config = dict(
    init_std_o=0.00525,
    lr=0.0054,
    lr_mult_o=0.624,
    warmup_steps=200,
)
MLP neurons of a small language model. Each row is named by its layer, matrix (gate and up: input weights; down: output weights) and neuron, and shows model dimensions 128-255. Each number is 128 + 32 x the weight over its row's rms, rounded and kept within 0 to 255. A neuron's up and down rows have the sign that makes its largest values positive.
After each neuron's rows, "fires before" lists the tokens most often just after its 100 highest values on Wikipedia text that the model never trained on. A number after a token or word is its count.

L10.gate349 [108 101 119 155 147  84  67 132 120 150 156 116 108 134 131  90 121 107 118 133 142 124 135 127  74 140 129 149  61 126 136 103 142  92 131 158 125 161 163 143 106 132 153 120 127 158 145 133 127 155 129 104 150  92 133 116 119  83 144 116  80 147  62 109 137 158  66 207 144  95  96 109 168 135 193 139 130  91 117 162 126 153 119 100  89 110  92 155  88 178 140 127 145 107  61 123  68 189 155 112 185 121 158  64 159 119 150 153 102 106 165  78 102 168  80 177  88  75 182 143 137  79 140 127 102 100 180 121]
L10.up349 [144 130 145 126 105 117 115 144 118 117  97  93 122 106 135  34  98  89 182 127 131 118  95 143  31 151  86 187 169 166  75 113 145 189 121 127 102 137 106 146 181  77 169 153 132 129  81 108 159 203 139 109 149 107 137  84 138  79 144  93 147 101 128 100 138 121  95 155 162 132 105 100 131  94 175  85 102 134 165 128 169  82 107 122  49 134 170 118 171 167 127 141 128 122 132 148  79 197 104 136 153 171 129 145 160 121 104 102 115 109 158  95 118 141 144 160 130  87 148 136 137  81 104 123 126 129 133  76]
L10.down349 [135 112 127 186 152  78 119 179 162 131  97 167 141 147 123  49 148  80 152 178 151 139 134  91  70 145 118 150 165 113  98 144 132 155 151  65 126 135 165 206 111 134  95 160 141 152 139 191 166 139 154  95 172  54 129 132  84 132 132 166  88 116 178 136 120 125 129 129 154 130 138  62 137 138 100 114 144 177  91 124 141  89  91 108  99 137 138  95  90 131 127 124 132 107 162 124  95 159  75  52 142 124 171 145 141 128 169 172 138  71 115  81 142 120 128 136 110 111 145 131 111 135 145 174 112  97 171 137]
fires before: " a" 33, " an" 14, " al" 4, " |" 4

L3.gate900 [135 109  63  87  77 187  53 101 132 163 140 166 187 126 137 142 174 164  82 185 121 184  55 151 118 128 145 151 116  71 172 168  94 145  96 123 183 174 102 153 114 135 121  97 129 123 200 117 123 120 151 104 120 190 131 109 135 184 146  93 146 113 112 124 150  71  90 112  80 135 152 131 141  94  76 121 140 130 132 117 156 120 141 149 103 117 130 117 130 136 127 105 103 133 157  85 102 120 167  98 152  85 168 128 187 143 141 109  76 114 112 142 101 159 147 136 147 172  76 110 183 121 128  88 207 171 149 137]
L3.up900 [117  81  69  95 130 163 130 147 165 135 149 108 108 151  96 128 157 132  92  84 120 162  64 124 178 132 150 151 122  92  86 181 146 130 193 166 177 165 119 158 118 142 212 154 182 153 177  82 163 132 109  94 136 138 133 189 121 159 127 121 127  97 104 100 130  89 123 109 128 188 137  93  99 112 141  92  64 155 156 112 105 115 177 118 114 117 174 158 109  83 108 114 160 141 116  57 101 122 179 123 115 112 151 174 124 149 180 226 138 113 181 182 177 124 153 161 106 122 129 153 127 114 146 121 152 217 155 115]
L3.down900 [137 143 107 123  88 144  84 137 139 109 126 162 160 174 124 106 132 104 113 139 132 148 108  89 109 127 126 162 144 126 211 133 119 139 106 143 110 132 150 149 173 119 139 108 114  94 135 138 131  69 189 134 129 188  83 135 115 112  77 122 200  98 117 108 164  83 138  42 109 129 141 137 135  91  91 137 126 112 106  79 171  94 102 108  92 128 119 155 191  80  89 110  99 135 130 122 124 108 110  63 107 127 144  92 131 140 115  99  90 149  95 122  94 163 119 142 157 160  72 149  74 121 125  67 175  80 121 163]
fires before: "\n" 69, "-" 7, "|" 4

L10.gate897 [199  87 149 116  95 137 160  89 148 132 113 108 143 108 119 153 107 123 109 149 109 144 139 162  80 106 190 122 142 155 132 119  95 155 169 118 144  90 115 126 142 190  82 169  85 153 111 130 112 113 105  57 162 127  69 132 114 158 143 148 144  91 161 168  94 156 127  32 124  77 103  95 129 170 173  76 111 113 165 156 133  94 102 120  87 102 124 101 128 130 163 142 157 195 134 166  92 101 135 108 120 103 102 139 129 124 133 167 122 175 122 152 194 100 148 146  83 181  65 164 116 146  89  40 126 172 134 141]
L10.up897 [133 215 206 148 169 151  75 163  81  88 124 198 113  61  97 116 163 146 139 148 132 123 109 187  98  71 179 121 131 152 159 185 192 100  94 126 151 146  77  89 121 164 112  78  99  66  98 124 131 134 189 161 198  67 149 176 174 135 154 201  69 121 143 153 143 122 160  60 164 183 158 117 155 117  95 131 147 105 159 166 151 134 131 135 154 138 108 137 109 172  59 163  69  77 123 155  48 140 123 121  71  97 165 111 172  92  81 125  69 109  92 146 121  70 189 152 116 179 133 173 108  79  42 156  98 125 126 155]
L10.down897 [118 165 106 216 112 116 128 131 127 103 107 136 169 193 185 124  76 102 172  99 124 187 145 118  91 153 128 101 106  45 100 219 162  83 141 179  82 149 148 107 127 152 136  98  55 142 166 129 113  76  82 124 161 177 120 135 155 154 126 141 158 126 127 147 161 141 106 177 131 110  81 163  73 155 107 184 116 189 167 150 123 173 105 117 104 145 116 115 117 101 177 121 146 140 152 124 118 159 107 160 118 133 118 103 130  97  97 187 153  51 114 165 147 136 108  90  82 152 165 144 125  93 149 122 112  96 103  97]
fires before: " |" 55, ")" 16, " at" 7, " in" 6, "s" 4

L12.gate874 [122  86 131 138 156 136  88  94 134 128 143 137 152 171  49 116 140 121 133 127  48 136 114 110 111 100 154 106  72 110 151 102 170 153 105 105 122 131  70 134 144 152 204 115 101  81 105 146  91 162 129 141 153  98  90 141 100 218 169 126 115 140 140 130 127 105 146  55 158  93 157 125 168  70 144 188 121 119 130 155  81 142 155 144 116 101 119 154 120 137  98 100 115 168 143 105 120 105 123 168  87 127 147  93 136  73 125  81 108 151 107 140  71  95 109 175 155 127  70 137 139  75 150 110 142 153 144 140]
L12.up874 [119 132 148 100 125 157 120 111 141 147  98 113 119 147  76 139 107  87 141  68 117 145 102 178  97 125 139 114  69 116 127 110 147 101  86  71 168 114 137 118 133 174 119 153 126  72 155 164 142 149 101 127 140  97 100  90 134 182 122  89  92 108 108  88 130  94 121  97 131 143 130 177  37  75 170 198 149 179 133 169  85 154 166 151 179  70 126 173 106 136 136  68 111 127 134 154 105  43 166 136 122 125  80 103 124  80 146 148  77 131 131 139 150  85  74 166 163  82  65 129 114 141 166 141  92 141  93 116]
L12.down874 [116 128 139 147 125  92 148 109 106 140 160 119 169 104 196 118 102 160 144  67 118  94 143  70 184  99  91  96 167 152 106  98 104 152 122 187 110 118 138 146 121 131 125 115 144 152 237  87  76 142  94 137  96 122 103 155 116 107 156 142 175  98 155 183 104 153 123 148 143 140 100 133 140 136 139  59  99 110 147 107 187 134 120 118  88 170 148 134 133 125 121 153 138 112 136 112 167 143 138 110  68 121 140 120 191  67  85 135 162  84 144 137 141 129 140  96 130 131 172 136 102 132 119 190 143 144 173 114]
fires before: "," 48, " the" 12, " it" 4

L10.gate613 [119 154  88 127  97 109 101 140 165 140 104 112 107  94  68 166 163 157 117 128  84 158 112 164 170  82 153 114  91 152 168 165 168 165 151 102 127 134 166 146 121 138 132 100 100 139 184 155 181  98 134  88 140 124 107 172 114 175 135 124  47 115  88 105 141 123 110  82 139 105 136 214 178 105  91 164 135  75 134 125 123 108 144 155  95 144 131 104  75 141  65 141 131 119 111 124 109  88 143 161 122 103 182 102 161 193 128 127 150 129 132 131 162 129 158 159 140 189 109 177 162 160 148 156 108 160 124 136]
L10.up613 [120 139  53 124 114  68 146 129 170  88 180 197 140 132 130 125 138 135 125 125  95 120  83  77 158 156 121 145 132 129 152  64 149 143 102  97 145 172 174  88 179 141 166 119 151 146 100 114 149 119 111 103 141 107 135 153 151 124 156 110 197  97  98 116 169  97 118 121 129 147 154 199 138  83 130 152  66  64  88 104 138 126 149 142 141 193 135 155 118 144  98 132 114 120 126 155 131 114 161 155 104 118 142 114  99 184 120 146 123 114 132 137 123  78 205 180 122 154 167 147 141 167 135 107 130 117 105 134]
L10.down613 [142  83 122 104 156  96 123 145 109 122 119 193 118 150 104 178 117  88 186  79  99 185  62 125 141 155 137 153 125 131 170 119 133 145  91 139 150 204 110 134 159 131 150 168 149 107 147 117 140 139 159  43 141 156 113 140  99  73 166 110 130 115  97 102  65 189 120 107 165 137 108 114 162  64 181 159  53 121  97 103 128 104 163 131  97 159 138 197 178 105 135 137 116 117  85  95  74 155 145 127 133 115 149 195 126 124  89 186 119 119 135 164  71 132 124 161 110 167 126 169 144 140 151 163 141 162 129 114]
fires before: " |" 43, " to" 22, " and" 11, "," 5, "-" 5

L12.gate631 [205 119 110 154 126 184 123 111 134 153 147 140 108 116  79  93  87  87 159 130 172 175 104 115 114  99 194  73  88  82 115 100 125 102 177 164 139  67 166 171 149 160 144 140 147  98 119 115 133 135  99 137 157  86 134 108  92 191 104 112 123 130  85 151 138 121 210  51 177 108 130  89 173 115 136 126 190 202 150 199 109 115 152 109 122 142 185 154 143  92 130 157 104 172 138 135 128 155  96 174  93 125 107 148 167 132 121  91  93 168 125 149 182 128  83  55 134 110  87 161  90 104 116 151  94 151 154 129]
L12.up631 [186 163 119 136 102 149 122 120 180 104 151 119 100 136 123  87 140  92 113 172 130 138 156 163 152 136 126 100 126 144 146 103 113 111  97 102 119 132 105 142 116 160 117 161 192 185 111 121  76 130  99 123 130  71 100 125 146 132 137 142  96  56 138 159 106 134 133   3 117 206 141 122 187 104 132 116 135 151 159 155  81 113 143 171 131 169  93 134 131  83 150  86 108 127  68 103 150 160 162 155 173 114 144 120 140  98  77 143 127 167 112 105 202 102 117 151 143 133 119  95 125 138 127  74  96 162 193 127]
L12.down631 [124 114  98 132  92 102  99  71 149 129 134 106 112 118 136  97  80 101 136  54 158 107 113 150 151 143 171 120 143  84 142  88 123 118 122 195 110 147 103 126 142 145 148 137 154 101  59 133 145  15 148 105  71 124 130 106 173 112 150 158 156  89 166 161 100 123 120  86 158 156 112 115 147  84 138 140  57 148 151  88 149 146 134 159 122 169 136 167 112 151 116 159 111 147 124 199 121 135 153 109 109 119 139 117 135  81 168 119 121 128 121 135 139  76 137 186  96 149 112 161 135 138 132  72 117 136 117 132]
fires before: "\n" 33, "," 12, ";" 11, " and" 6, " to" 6, " with" 4

L3.gate208 [114 110 112 142 101 128 149 137 173 113 135 133 172 116 119 119 185 185 138  18 193 112  71 149 149 126 124 147 102 137 112 176  63 151 121 130 183 159 144 210 138 174 145 140  82 111 106 122 157 176 119  81 111 129 145 135 112 166 146 172 152 148 103 116 150 103 166 115  88  94 146 142 111 104 120 151 119 133 183 129 134 112  98 151 183 133 140 141 116 164 154 171 145 147  93  56 158  65 208 107 126 119 148 128 119 140 182 102  79 106 144  79 131 191 132 134 163 180 117 123 151 165 105 157 112 137 146  93]
L3.up208 [133  94  89 120 131 139 111 148 163 171 143 143 185 137 147 127 190 120 130  92 148 116  34 168 124 121 129 149 105 103 118 135 126 118 117  94 180 150 149 184 138 183 150 148  92 132 160 165 206 136  73  43 173 124 143 137  97 157 115 150 162 122 126 160 147  99 147  88  68  98 122 122  99 110 114 123  72  98 171 126 130 114 151 158 153 119 180 141 114 130 166 168 166 116 150  99 157 135 159 104 154 106 181 126  91 145 171  98  89  98 133  70 113 185 163 154 102 132  97 116 163 106 151 100 147 166 152 139]
L3.down208 [106  73  98 127  71 165 121 160 121 106 111 115 141 123  85  87 166 169 114  15 168 139 105 175 131 146 134 186  84 145 119 103  73 171 142 137 147 147 159 163 132 151 160 118 153 110  97 110 145 130 126 122 114 138 145 131 118 140 135 133 201 165  91 124 138  55 141 116 159  97 123 146 129 112 113 190 163 143 136 139 128 119 108 134 143 135  98 140 139 148 121 132 151 154  93  17 180  73 194  85 119  91 104 126  88 119 172 133 128 123 134  84 124 167 130  86 152 171 108 119 136 141 116  99 148 127 186  99]
fires before: "\n" 75, "-" 10

L2.gate445 [ 99 138 129 111 107 134 141 169  89 108 118 149 126 193 154  80 141  70 107 115 129 129 146 173 140 109 111  88 135 121 107 135 135 123 106 145 119 151 101 160  61 114 215  96 104 134 102 121 159 156 131 167 124 135 150 116 122 170  82 159  96 110 158  97 150 124 152 102 108 132  91 113 129  86 161 133 150 111 102 100 138  72 190 102  11 125 149 168  90 208  75 100 167 122 138 116 134 139  76 121  67 101  67 141 131 157 162 131 167 186 178 108 126 118 113 112 160 199 133 107 150 187 204  82 165 111 103 150]
L2.up445 [116 139 149 168 103  67 118 177 144 141 125 192 145 158 144 123 167 139 201  71 167 178 110 184 158 163  54 182 151 169 179 187 220 112 176 175 182 198 102 108 103  87  91 149 110 180 132 115 128 117  88  85 151 112  43 163 115  88 133  50 137  96 132 114 161 126 100 138 133  95 106 124  98 123 109 122 120 195 127 156  80 102 185 179 177 132  85 121 130 160 161 106  89 114 105 142  91 154 100 134 119  73 141 102 107 101 146 107 139 108 127 114 122 179  69 134 151 100  89 186 150  69 138 141 137 140 178 146]
L2.down445 [115 173 145  82 113 131 155 145  89  96 134 193  94 107  92 163  74 153  90 127 120 195 110  95 156 110 144 157 167 112 102 121  81 150 122 100 175 139 115 109 154 123 124 105 129 156  82 137 111 119 227  89 129 111 115  90 163 128 142 141 181 108 194 132 123 124 186 104 122 121 170  84  97 120 108 100 200 116 153 165 129 174 150 141 135 113  81  64 236 128 123 159 185  88 125  94 161 104 182 150 184 165 129 131 158 122  96 157  88 166  94 127 124 116 141 123 151 108 112 113 148 118  79 188  92 114 136 145]
fires before: "-" 76, "\n" 19

L7.gate61 [144 161 112  99 123 126 185 121 126 120 147 203 134 132 149 109 142  62 113  97 107 157 114 143 146 131 137 205 127 220 103 135  83 119 139 139 123 105 223 124  93 130 102  98 155 158 130 123 116 114 109 141 129 172 109 116 151 101 139 120  93 101 148 182 159 119 121 131 144  91 129 136 141 184  35 120 190 150 119 122 130 111 127 118 113 128 155 140 107 107  68 142 144 100  89 173 105 182 136 166  59 196  78 175 122 178 116 102 182 145 183  98 132 139 108 118 127 116  73  71  83  95 118 102 116  81 135 109]
L7.up61 [159  90 152 170 132 137 175 119  57  80 141 114 132 153 113 148 169 128 186  99 180  98  70 124 138 100 106 109 106 171 174 151 141  94 133 114 105 158 206 107  79 149 123 122 149 146 108 161  76 137 116 140  91 185 175 151 163 114 175 146 149 132  85 134 152 159 126 116  35 112 107  89 109 178 117 186 142  92 175  97  50 146 148 122 109 119 134 151  86 152 141 163 152  74 195 180 122 178 126 125 189  77 148 148 111 100 150 123 150 126  90  85 120 137 129 111  96  99 126 121  75 115 151 143 147 143 121  93]
L7.down61 [169 107 136 117  67 120 182 179 128 153 176 116 108 171 176  94  88 158 147 155 153 100 170 118  78  99 144  85 168 193 157  90 159 138 128  97  91 162 137 173  90 142 173 144 118 153 107 164 112 116 130 111 108 126 132 131  82 132  98 172 118  91 141  90 171  86 108 119 133  93 116 152 149  78  80  84  93 145 117 126 156 134 143 210 177 125 142 125 134 123 137  76 167  99 133 107 117 110 176 118 104 167  93 180 123 166 122 161 109 130 147 105 150 106 141 139 118  91 143 178 108 163  93 125 160 101 164 139]
fires before: " |" 51, " season" 7, ")" 6, "\n" 5

L12.gate301 [193  70 126 158 136 131  46 112 110 205 131 103  34 119 148 100 159 149 163 138  98 136 152 139 140 147 112 157  54 188 138 152  91 103 137 174 129 168  97 138 104 139  57 173 146 104 181 133 168 141 171 143 126 128 160 144  87 136 144 157  90  85 149 148  97 115 136  86 163  95 110 118 143 156 131 112 119  90 106  86 112  85 176 147 115 115  91 104 121 117 170 156  99 122 129  76  89 161 136 117  94 168 134 155 193 145 132 199 130 121  85 148 120 140 103 144  86 119  87 132  92  97 108  95 142 105 165 147]
L12.up301 [141 119  72  69 153 119 142 137  94  46 203 119 158 159 162 104 110 175 139 201 122  95 132 123  83 125 143 162 140  93 148 157 105 148 133 120  83 123  72  96 138 123 140 134 128  64  74  84 137 158 157 109 108 133 157 131 172  99 164 149  99 193 118 112 124 117 116 164 130 112 123 215 178 143 133 136 138 135 165 167 106 131 182 116 142 130 122 133 136 110 135 126 136 113 112 126  64 110 170 141 117 149  71 100 144 147 183 171 129 128  85 215 116 135 122 137 115 104 125  77 164 129 224 136 104 119 122 164]
L12.down301 [112 129 137  74 159 165  99  79 118 148  74 110  96 111  86 192 185 123 132 131 139 184 169 124 145  89 144 144  84 127 158 144  51 126 131 180 105 107  86 165 116 166 112 104 173 144 101 153  85 148 137 150 131 144 149 161 100 231 124 148 118  97 111 112 107 131 142  95 159 159 123  77 132 144 141  65  91  87 144  98  93 142 126  86 104 129 160 126 112 156 181 180 120 125  69 116  98  59 100 118 111 134  92 106 162  93 117  98 160 131 108 111  87 179 152 107 150  62 157 143 144 124 104 144  32 143 166 182]
fires before: " |" 50, "st" 12, "," 5

L7.gate60 [163 113  80 174 106 169 156 157 138 133 109 174 124 159 122 115 170 117  96 141 146 165 174 173 102 149 128 155 131 135  86 109  88 163  94 124 145 131 102  99 104 140 138 113 150 139 130 115  89 164 111 100 137 171 113 120 144 105 131 173 104 137 172 154 119 129 134  97 120 114 148 111 185 138  86 112 180 108 136 131 138  69 132  67  68  89 177 169  91 174 185 220  94 170 100 180 122 129 122  86 147  87  80 180 151 137 158 159 170 136 122 129 181 187 102 141 113  56 138 131  38 111 102  43 130 132 145 116]
L7.up60 [192 144 154 127 135 159 139 175 142 134 153 105 143 113 142  68 141 138 165  84 153 120 134 153 106 155 167 123 116 124 110  96 154 105 140  85 154 162 115  93 133  78 173 131  94  90  51  44 141 119 130 101 102 136 128 118 153  82 129 146 124 118 158 128 133 110 195 106  87  88 133 150  84 137 185  69 117 110 154 167 108 102 124 109 152 155  95 115 104 157 160 156 169 167  98 126 116 223 118 181 139 152 133 127 142  79 177 123 129 114 129 158 126 109 166 118 159 125 111 148 123 123 148 192 136 126 167  63]
L7.down60 [136 126 149 155  99 154 144 119 163 156 129  85 154 107 156 142 133  75 119 170  90 181  93 144 110 112 118 178 125 184  91  76  71 122 163 164  97 138 120 140 141 128 122 134 124 175 146 149 123  80 107 101 120 125  57 222 166  55 127 129 143 136 130  78 147 185 179 140 130  81 124 111 156 153 134 133 118  96 146 117 137 142  85 235  67 158 105 100 123 175 113 167 115 169  71 150 115 153 147  87 152  91 130 157 123  86 133 188 108 123 131  58 153 100 163  77  91  68 139 114  88 134 164  81 155 104 139 183]
fires before: " |" 29, ";" 22, ")" 7

L4.gate203 [ 91  84 102  73 155 161 146 149 148 116 146 101 128 113 133  76 182 182 106 111 191 115  98 124  84  90 171  88 115  88 139 140 112 109 148 143 162 143 160 136  89 166 128 146 126 135 153  67 192 111 107 133 102 131  68 109 151 147 110  61 195 141 132 138 114  96 181 117 120 147 144  92 127 148  68 132 169 136 136 131 165 118 154 127 108 148 112 122 112 142 137 136 109  81 120 134 116 103 124  97 131  90 116 152 157 119 129 136 124 120 144 131 106 139 167 184 172 165 176 115 191 126  88  74 138 162 120 142]
L4.up203 [140  77  71 158  99 175 113 139 146 169 103 180 174 150 121 103 110 124 129  73 135 174  86 120 186 175 154 148 107 139  93 137  79 148 140  62 149 150 125 150 103 137 122 150 145 152 139 133 221  84 142 124 122 178 124 114 117  92 112 160 174  54 121 115 116 125 136  58  95 137 106 177 107  82 143 154  58 121 142 152 143 104 142 101 131 141 104 189  64 105 151  98 117 154 173  90 162  98  92 147 157  59 136 109 112 118 153  80 136 109  93 104 117 158 116 156  96 143  88 147 134 123 123  88 172 168 176 106]
L4.down203 [116 124  87 130  47 152  95 154 125  97 131 117 134 145 106  53 172 121  83  68 162 123 146 121 144 159 138 160 119 156 158  78 108 152 154 166 123 133 112 120 180 147 116 123 123  91 109 104 179  52 184  90  72 134 152 130 128 121 135 119 201 151 120 112 123 102 130  61 171 126 126 114 136 134 112 175 167 130 144 104 129 138 116 121  99 145  96 161 175  94  68 114 147 114  87  77 158  96 145  84 111 150 106 125 140 140 115 131  87 126 114 120  95 138 136  87 154 138 105 121 182 167 126  83 141 124 147 157]
fires before: "\n" 99

L4.gate84 [117  88  50 127  83 122 121 155 136 101 106 114 125 154 164 129 127 164 167  50 155 119  84 101 117 143 144  99 150 106 145 206 113 124 118 173 195 185  79 138  93 116 142 144 117 157 145  83 205 133 155  99 127 202  66 102 161 112 118 118 139 148  81 173 133 122 118  49 161 136 123 133 173 160 115 141 141 121 120 144 139 114 154 151  97  90 151 121  96 137 138 103 141 131 130  51 121  63 171 141 149  55  88 165 148 140 155  70 123  96 124  95 107 142 128 156 134 142 130 122 133 134 132  90 176 184  99 117]
L4.up84 [190 102 113 151 150 134 114 189  96 130 120 140 119  54  98  88 177 142 120  94 116  95 145 105 136  88 127 121 150 123 163 140 103 115  87 177 106 125 152 142 136 136 134 136 133 105 198 111 125 114 149 172 121  80  89 142 110 156 131 130 208  93 178 128 129  93 103  77 111 188 117  98 128  61 156 141 168  81 109 160 110 142 163 160  94 180 109 134 173 171 134 135 150 127 122  60  91 139 116  72 204  96 159 126 149 161 106 132 103 115  88 114  78 140 141 119 104 142 123 101 160 142 114  92 135 117  90 103]
L4.down84 [ 39 102 112 105  81 127 141 136 180 129 139  81 150 118 104 153  86 146  85  92 174 165  76 126 101 188 138 161  61 113 118  90 103 115 124 113 101 188 161 185 127 152 163 152 150 145 170 146 168 107 108 142 134 182 127 162  65 123 125 139 207 145  79 127 120  57 134  76 164 120 161 141 144 138 135 127 176  97 134 122 134 108  82 144 115 116 153 136 123 137 122 142  95 129 135  64 168 140 146  61 150 119 126 150 125 123 130  96 102  87 141  68 122 139 115 143 172 157 126 140  91 121  72 115 196 147 141 130]
fires before: "\n" 86, "-" 7

L10.gate86 [149 164 132 128 108  97  77 104 153 155 122 147  79 147 112 110 145  98 198 111 119  88  95 133  81 148 136 100 102  91 121 104 144 119 126  79 152 143 142  96 152 125 194 158 130  90  42 110 108 127 141 129 141 122 177 125 129 184 108 168 109 169 127  97 146 155 132  62 148  90 127  88 106 121 162 144 130 151 166 151 114 112 137 170 134 131 116 167  28 154 122 123 187 140 120 206 110  86  61  87 128 196 110 177 140 135 138  93 117 125 133 180 113 124 133 115 137 101  99 131 104 141 105 163 126 130 117  72]
L10.up86 [120 202 134 143 137  67 128  77 115 107 111 153  96  92 112 144 104 171 178  81 109 120  72 112  78 168 117 130 118  64 209 109 147  90 165 105 152 159 136  98 201 131 202 117 173 164  95 142 147 136 101 131 160  73  99  75 130 120  66 184 127 176 177 125 100 173 134 115 178 129 100 119 113 122 131  87 107 183 135 125  94 114 169 180 118 139 101 128  56 153  97 131 186 119 151 159  97  56  96 102 178 130 132 152 122 100 134 104  77 113 107 130 134 131 108 109 111 134 159  96 127 133  97 164 148 146  93 126]
L10.down86 [102  49  84 157 162 172 102 115 154 136 119 105 107 117 116 110 131  93 130 102  72 150 114 149 142 125 126 109 119 174 119  87 160 137  97 113 140  97 134 151 145 142 113 141 110 151 165 165 112 113  61 135 139 107  85 117 120 201 117  79  91  98 164 106  75  71 118 112 130  86 110 164 122  66 122 135 106 113  69 199  95  85 192 143  94  54 156  92 157 154 160  95 141 130 106  97 123 111 167 132 113  73 126  65 110  97 108  98 186 174  99 167 132 116 144 150 142  79 107 140 137 108 161 138 130 134 116 176]
fires before: "," 60, " the" 6

L2.gate80 [188 148  96 123  97 123 111  97 165 124 184  99 129 135 185 121  98  93 117 182 132 171 133 141  86 108 128  83 112 144 129 127 137 105 155  66 149 138 124 152 165 115 130 117 148 107 165 137 146 180 160 123  70 147 128 131  76 124 156 179 108 127  98 115 143 128 158 120 152 129 182 154  77  73 150 132 173 105 166  65 100  84 100 167 182  69 145 120 165 141 154 143 102 105 110 128  75 129 190 138 152  92 153 124 166 150 119 122  95  81 177 100 140 199  94 188 125  69 137 116 112 119 141  96 139 156 124 168]
L2.up80 [151  86  68  94  93 104 109 144 160 145 126  63 191 145  83  70 120  74 136 122 132 145 145 182 147 134  89  90 147  93  93 151 198 139 132 124 145 178 150  76 163 104 150 161 143 108 122 104 119  75 182 109  98 155  89 157 130 113 188 130 126 132 140 181 113 110 141 145 105 112 154 129 109 108 154 125 134 149 152  49 115  88  97 145 127 104  89 127 150 214  65  85 130  31 103 180 152 203 154 145 181 131 104 107 132 190 125 133 161 101 146  81 100 112 141 130 147  61 104 117 144 138 133  85 132 133  93  63]
L2.down80 [148 182 126 122 154 148  98 129 142 201 104 109 188 108 116 134 138  81 101  80 110 157 113 161 145 122 172 148 129 126 153 111 129  94 154  84  80 129 111 134  68 139 205  98 103 152  99 130 181 155  77 128 115 145  83 134  93 107 149 168 133 101 168 121 183 100 115 111 160 136 132 144 172 108 145 144 140  71  65 123 160 182  61 134  84 150 144 121 102  69  78  86 107 149  85 135  86  99 121 129 158 158  87 152 155 123 147  93 110 114 131  98 139 107  85 162 154 167 179 135 146 120 116  36 163 152 152 130]
fires before: ":" 27, "==" 16, " votes" 12, "===" 11, " length" 6, " |" 4

L5.gate16 [130 128  82 113 119 117 123 201 132 132  83 121 115 134  86  99 141 118 137 103 143  64 118 165 109 159 140 157  44 115 155 100  88 160  86  88  56 122 122 159 130 167  84  80 112 102 164 109  79 111 100 149 138 119 119 123 105 163 123 101 117 167  34 126 212 173 103 169  93 139  76 104 127 113 135 187 144  96 163 148  80 102  77 127 173  75 120 143 147 177  97 167 116 100 132 137 113 125 131 122 131 142  79 184 154 187 129  29  83 133 137  85 111 123  86 136 158  51  99 106 123 112 128 113 108 165 109 145]
L5.up16 [140 146 158 143 111 143  93 144 121 104  81  88 149 154 104 120 123 143 104  99 137 129  71  98 141 153 161 109  87 109 153 197 144 113 100 107  77  95 159 167 139  83 142 121  99 153  74 161 166 153  23 161 116 107 171 123 151 161  94 144  87 101 179 110 177 168 115 115 138 139 160 191  69 116 105 133 163 132 111 108 112 164 163 145 129 159 125  79 161 156 137 139 147 110 147 171 173  23 109  80 113  73 125 159 138  95 153  96 170 143 133 141 133 122 125  93 131  64 145 165 132 164 116 162  98 109 171 111]
L5.down16 [137  86 133  90 124 110 119 158 169 120 142  99 126 181 152  89 160 166 148 127 106 143 129 133 111 157 122 169 123  86  86 125 112 120 189 111 125 134  88  94 128 108 108 150 160  80 182  99  72  81 144 100 138 138  89 198 129 116 149 110 153 122  78 133  89 133 126 115 147  74  89 127  77  81 105 138  89 129 113 137 114  86 124 102 154 180 147 134 152 124 116 150 104 174  64 153 119 158 211 176  98 174 152 189 134 187  73 117 155 109 112 157 161 111 145 170 134 144 109  87  67 177 147 160 158 129 107 174]
fires before: " |" 50, "," 4

L5.gate789 [148  98  87 140 157 143 150 114 180 123 113 188 169 148 126 118  98 146 134  88 164 182 146 192 109 118 111 175 122 117 143 102 201  97 130 117 193 156 128 157 160 170 111 138 149 164 196 149 107 151 176  81 187  76 145  58 122  88 133 119 146 123 101 126  99  64 134 105 130 143  69 110 139  94 147 112 108 166 159 136  79 124 124 150 154 145 165 108  95 114 153 139 155 143 169  39  73 150 145  82 116 125 192 124  92 156 162 124 124  93 120 124 105 160 147 139 166 145  42 146 133  90  84 160 134 139 107  93]
L5.up789 [119 127  85 109 111 175 185 117 192 123 135  64 120 122 105 123 110 165 102  63 124 136 136 174 141 126 159 184 133  75 162 149 135  79 198 148 206 110 118 147 106 141 115 152 183 122 169 109 103 123 153  72 129 125 178  73 104  89 115 152 141  71 111 176 169  90 162 119 115 156  90 118 138 145 155  95 133 124 112 155 127  90 146 135  82 149  77 102  99 110 131 121 169 129 154 121 153 119 115  78 134 153 189 132 182 179 170 205 121 173 128 110 152 149 137 151 116 134  11 143 110 148 103 133 163 150 114 110]
L5.down789 [105 116  81 127  83 147 106 131 127  95  89 101 135 126  73 103 167 127  99  29 163 144 138 121 136 141 126 178 102 155 159  89  73 168 114 146 133 164 103 156 148 168 190 109 151 127 100 114 115 110 121 112  98 178 138 132 108 114 140 132 197 151  99 103 128  68 125 102 190 111 110 157 166 103 105 164 157 147 114 118 160 117 107 132 126 131  77 132 154 116  99 145 122 138 103  58 153  92 180  80 103  81 116 104  76 143 134 153 159 134  89 107 107 159 132 104 163 162  84 112 135 114 129  99 128 133 168 131]
fires before: "\n" 100